Weights of a small GPT-style language model, trained from scratch on English Wikipedia: untied embeddings, a variant of Muon for these matrices.
MLP neurons of a small language model. Each row is named by its layer, matrix (gate and up: input weights) and neuron, and shows model dimensions 144-239. Each number is 128 + 24 x the weight over its row's rms, rounded and kept within 0 to 255. Numbers have three digits each. A neuron's up and down rows have the sign that makes its largest values positive.
After each neuron's rows, "fires in" lists the words (lower case) most often at its 100 highest values on Wikipedia text that the model never trained on; "fires on" lists the tokens most often at its 100 highest values on Wikipedia text that the model never trained on.

L5.gate366:081109145140098148116097127096154156126116133124113145094101120115156115119155123130152139143118149165139098110129112126166132097145147126065102157121122148164133082091173137136105137121142121113144129088124127100209062122119103123171168118150116110086152115151150120127143096120127153157
L5.up366:077096122133111154143141104157125115083142103132126146160116138109128106122114126137141080118161128119108129153089115100098112103122140129125095108151110109152111109101120150115092114122154134109168133146155099128161107089131072151076133201125183137112125099147160107160130154091139124099
fires in: "in", "of", "the", "throughout"
fires on: " in", " of", " the", " throughout"

L4.gate1261:149111076100148140124119172102131140151126089106130154139150117107090119115132138128183142124087154101153103132126137162114167157101139135116084123133112124121144115116165113145061110140122131154136162158118091147147120116127118120129158141160137093147131143143191182080094113136139119147
L4.up1261:129119135123109155146174123124144118114116123162162154120142165128135121135126139100148103105161161131198162131114107151131159131097183103143124146150156131132149050183123135160077155124129161146127105130132099130115100140135165134135135123128109129158154173105148162156110138121157169097
fires in: "the", "of", "that", "adjourned"
fires on: " the", " of", " that", "ne"

L4.gate256:152140129136098144135141155096145119121149112129126119129129155140114154120121123151136136172124158111148107120139184128164162159113129076116152177149168141145132093111129142121100131158156122109173148124130108080060092098168118148143111101144149180119154122112116112128126153110095104146
L4.up256:141153125122115102104137128115130095123124140140107128124136141115167121079125117158125163121116126140098107151146147141093168072133090154140147121120071151104175161164125147133096157101130161130087115152137128127128146139122132093115132157101108118081097106117128140137110124165162131114
fires in: "it", "was", "and", "they", "of"
fires on: " it", " was", " It", " and", " of", " They"

L4.gate269:104160102131108157084152138132130100119156155117095125091124097150126122103120157118134120132131128108131117132175097139145160105103157150082110095054148149152128130106137124127173133186116138133155090163103136119121130171119132136118164136143121071126161108146130150104117132156155104137
L4.up269:130112095131185125104143122132118098147165098137110111144115117137136104103120149129108122116152123138101107130167144155149162121139102136140113107095063151103102106171126134140154097135066148087100160125133116125112094110105135190117141119116132125101119134135096109099132100108121141125
fires in: "by", "of", "to", "from", "newly"
fires on: " by", " of", " to", " from", "vi"

L3.gate784:085127134106099103147095117136127091144119163120095141105177153103131124131210111133128126124136145128149147149150075118115121138134127175141100160109111095136128117167111166110146139109117128103106128132133125113110145140109130136135101147087120118133115100146141128143155089138167111133
L3.up784:145141099155100142128129149127172120145118122126123127109127148125112169131178145162092125158160155134112116118123125136139172106118156157133084123121113149129093151151148115082184123123139159135144119142155156111151132108108174133122081150148125125127104108130131120121155140104088092156
fires in: "to", "of", "by", "with"
fires on: " to", " of", " by", " with"

L4.gate418:144167152132138128124127145125146119134085142107097104114134141097144129098167111189104110106117146087093134117144077113151136110096147164143144109121114102154160142184172151131148103151138144122128124145089139123146113136145120143093096104089155136096067149105126114105124104071150102125
L4.up418:175141123166149103137117124120168153145098102112120144119133144107109087110135164154109110130091148102171085124134129139119091161131120111100116124148123125106163126132142122126163104144132131112125114145157094100136124142166121137105127097124137129138162117108113134163148083143144154134
fires in: "of", "to", "darts"
fires on: " of", "ig", "star", " to", "r", " daughter"

L4.gate1149:147150153114081106101078126089147124130124124104143134099141132147138135138101113145122099122156136136137136074127116121119106154147085145124156131143133118103109116125172154147157131146142149136110136097082103164088146128126095119095131185084137089111096120123180095131137090142113153126
L4.up1149:102136135125117108092136127087147160112139115161097121137099135123130138116126117139131136123080127125106088140113137140129149137169126149134115116127128145133099127174115140121102139071127133128125111110135154072083124107138134081126175137137169134108153105088116115140151156119143160130
fires in: "the", "2020", "2014", "his"
fires on: " the", " The", " 2020", " 2014"

L5.gate7:135101167119132137131131202085125143165113117130105131134129098133097132163158184183116138139166165146145076142143137143100127153124143102168112153099152147147152113133158116151108135172150117109147145155138099157124142119154101101152120111103149113107152114125093130129134122155154140151
L5.up7:098139161166125132173131097127123122127103152122129123166133143150175127120136157123103137123153129157150116131154067101140150145140118110106139122113176141095108118114123127112109060155120186118104133149158154098128124149134088142138112130105131144146118111131094121122078174107128086109
fires in: "of", "a", "is", "was", "some", "to"
fires on: " of", " a", " is", " was", " some", " to"

L4.gate637:126154177109128135135166097165096127160163124139121118092139066105116145135097130126122112125139174116117148119179097140121127159182166159149089139100116121107146101113129074155097116091102126134159126137160095098120127132101163101119162154144146155160125077124140105152139124138129120091
L4.up637:113148091161103107120116123126149119164113115148136134091116137117121154116136140162125099114102102110145132116157135128149133124191115160085130129151126145137119122124110141130120155107135114093130129150092140127110121112124125165096141152098089125166140121147120119103091128148112142115
fires in: "by", "of", "in"
fires on: " by", " of", " in", " By"

L5.gate323:146132093088074100105148052151153107123144155139151166109107152114148130129090152139143100131092153147103129111128078114113141130144113111113126146147115123151128124133145105135088140130137110090139095126163129146146101140155119137125126130125125137130147110097127139135119141138157085147
L5.up323:154174129179126089124058151103074129145154127166153153132143133078154105144115124129109148117100173112113124118151103121132124114120165124098165133141095155173137115141102132116094123122109110110139134105121127122108101149131106109130161100106137185099104160134156141131110150125164152100
fires in: "be", "was", "also", "is", "held", "been"
fires on: " be", " was", " also", " is", " held"

L5.gate726:079115113109130129115156178113142120082131096070155158145114161109057143147063088123122120146135165151145130102116107181112099169129146120154152131112100148072114127140129099153153151144115110117126124130095144115122153160109116134119167114147138113132089123123145161094148156140143142160
L5.up726:138168140113116116127108125107127129114162110131159113133097141114119162148121194119125103137156106123188131164158092158134108148114126129138107132100123139159144156132106114109155141146157115157114119181127142157104130130148144135142156172167132147097129128150162119127103137133172124128
fires in: "the", "of", "at", "for", "former"
fires on: " the", " of", " at", " for", " former"

L4.gate1337:135090094108107161119131150100139108131144158123145116085118153153122152114113108137142098120093106127124075118144118143103119127128155097135164111110143118150147171124100104129137130099110114120148106157195092144160141102154165168081111147119066097128161123134115154101125102163126139089
L4.up1337:097112162147128118101116126117170143151127093111134112119098131112116168090134175114117116177080120129151123159150121114127131111136103162164134158135123151090123107121101105120121114098133118131087126147133176115148173142141136159138141153138107122129136114152130111144131110148126120102
fires in: "in", "at", "bp", "shadows"
fires on: " in", " at", "do", "p"

L5.gate220:087140128108133100138135104153137109162098144129132128083097105119162098135119136138142151143130100099108104150127080137099129126125106128106107127130130161098144112110143139114127099079114122132113114144120106101085105128137159157151157156140144140117157172108152125100128183105065133130
L5.up220:119124131100100148116159143149154108139126155142090148155120112105140127093176119116157134145137121108107158127118148172115147142172086125177134148137113166159123134136172134126151128166160121138106147138105127149145091120142175120107135177109118116099157142129116106126121146147121144105
fires in: "was", "and", "later", "then", "were", "be"
fires on: " was", " and", " later", " then", " were", " be"

L5.gate919:116143123117135128159128096129110090126117135137145150122089140133151158093109168115123117135168150138137125088150168113115112136147117136092126137100131175140109119128136116128135133111131160113118151139126106162189177122099155163123114116119078131126160106134117119128122108174075082165
L5.up919:165110123087125108132067159127170136165164123133087141148109122121148157101163107136124092129140103083113127134157160136113169132116097134137094137131159173138092126145128124162119120124121096149129141129131151170130143097143097140137148178138157122139130139120132113095150104164147162113
fires in: "is", "in", "to", "not"
fires on: " is", " in", " to", " not"

L5.gate1302:109126183136153121152102115128121132140056115165125141129113130100139092125104167106135123127174103121142084156133061136174121108112118124110101146136153106103154118139112110149135168138125123135097146147149129107155104115091096144125124156208123167118100126172142153154157084148115073083
L5.up1302:133123150134093114134133132110145137120162146200108122139107099132145131105155127122119122156151133114115153153121138135118092111110104146113143111127143151145153124157193099107120127155136146113144148118091074109147103121148097106129133135138130094150105139119117102130136137153150086146
fires in: "of", "for", "to", "in", "between", "on"
fires on: " of", " for", " to", " in", " between", " on"

L3.gate679:103103116121101105120130124103155141153113117128147085140092074163157136115155111104113121152149128081134087132129094149168119118154118100130129084123084114117124152114112103141125128180176110119122097168162109154118148153111134141094115116135092111077102117142123096133123169153142143143
L3.up679:141126105131123105114101115164169155128110159131134153128133127152167129098145092133111177152104129135138124149098122134143118111141126118144131137155072098093159113129109140172141123082133106098097147089133109137143149147171075188125149126125113130107119149113097115144119138116078130119
fires in: "as", "of", "in", "at"
fires on: " as", " of", "atic", " in", " at"

L5.gate1157:107080107152140166126161084158122111150178115120118138130166164096101119088122082117139130149101145116136117081132125151125086140119132134153083155131165154076103118093136118061090109101123115119159104071128111174134137088166133115123129125117110164112111122128133123100112119153108147092
L5.up1157:125151089112118125132129103162130151115110116150176125107125111088106124086115117131074142130116100103148102118168119145133097124132152185146115150130103125138138103153109092131151102095149161121112162098164101154090158107138083141123128183128075149152117175107085128160163081120096154131
fires in: "years", "months", "days", "year", "minutes"
fires on: " years", " months", " days", " year", " minutes"

L5.gate1116:108133145148118138127156135106151139171112119128084134129130108160094133163134110111117148128120130117128117102140134141104127158107101133107138071139148132151146141129142139150168145135150109136138135142130113151122141125135097120087130119134145153068149119122135093151097120129129145093
L5.up1116:101148072111165100166141156140131086150114137144169140172124141127135116161133120136120180114117163154138113142181164140108131113137114150124158132135126126149099105099144132149162142131128136136101152189159166110149089128125136105126102180096112168083128101130160146134145095120124134110
fires in: "of", "and", "the", "to", "found"
fires on: " of", " and", " the", " to", " found"

L3.gate1211:154095098103110125154136108134088142140144074129145127096144130169160110102130168171138162143111140064138128111155131119130108150150147106104134155101132107104147094162145137135138094177145106129133126115093143103154123101114192145145075078168125148055130076141156133135123132135093155124
L3.up1211:134152140134148111140111096117175113129159122144131176154095125137098094122111157126100163103139111129135121127156097102167151151068136100134148113139103156111113120111130111142109113102138092160127140156122128120092123145109103058159126146129089108101120155112120110144102106135170137145
fires in: "of", "the", "in", "wednesday"
fires on: " of", " the", " in", "e", "nes"

L5.gate1108:165172123101086168128112135082134122097107102106117094120193117124123130162139127167202141133113119118162080114100153116125126136100166147118164133095152187121114091112087103125134157124197153153179077081136092151103102108130139119115127148119095122142149144102112116131101100149173117129
L5.up1108:125129152142112128119110130144150132109144126089162092173144089098133163119067114156087115121176122128113108069119131151098155164082103137123113119099129154106127101128077121097123129098121102132142144160124127144093147110135126127128165152116118151157109169124162119101118146108102116164
fires in: "time", "years", "months", "weeks", "rehabilitation"
fires on: " years", " time", " months", " weeks", " place", "hab"

L5.gate1196:124119146111147119158144150138147132121121149118127163121128147170138128134139156159127131150125117090129146096132139108127109129122151167154131147100118126152096131155115140120109105141114158141130102140111111188117087057090181160136146130050106184102132071099151126149113156149117117120
L5.up1196:129132130095130129164142116145128154144144104126119102175106125158127062127124167129139120093132130138084128148089138098133105175094185123111109142128137152124123149139153122133099116104115125129152095135127186107116148121126122155140147153109118123125169163089105128137113139165118108114
fires in: "in", "during", "to", "until", "of", "least"
fires on: " in", " to", " until", " of", " during", " In"

L5.gate453:110154130140088114163134112111097135139153092142094125077157133083143108093118135153167121120148114135140124139172110107152128095154112124134094135143092124104189118145101110113132164159164130097146131058110137128179115138099124117094173103131139103088135097119171133089115106132165134117
L5.up453:106114113148094184140104127107146088131118153155125156169166149144110111122082123081111091130084145135114110151152136169133129117132111137081113123150114125123096079083130130153165108117151100095150132123149113149126111127110122104094116131116145121116143154163142126120097124154114152087
fires in: "to", "in"
fires on: " to", " in", " Tom"

L3.gate1107:127134139163106098133117142113137091109162120119126140174149122131120122136150148133131145105112121151089172141135089126142157150147160179144094106101164117142108130156142090109138161152140117136139090176126080139090115083143097170092160133098162093113103110163115096107166123154117148101
L3.up1107:138133135146132152139120121112130124152122179135118129161128104128163134139141127153123149116112181093119119111134132075138150118137136137158121128117151133160142127124108096113115134155077131106154142133155102125103124110130128121071143110159134105126145106124077109140133117131110167133
fires in: "by", "to", "of", "from", "following"
fires on: " by", " to", " of", " from", " following"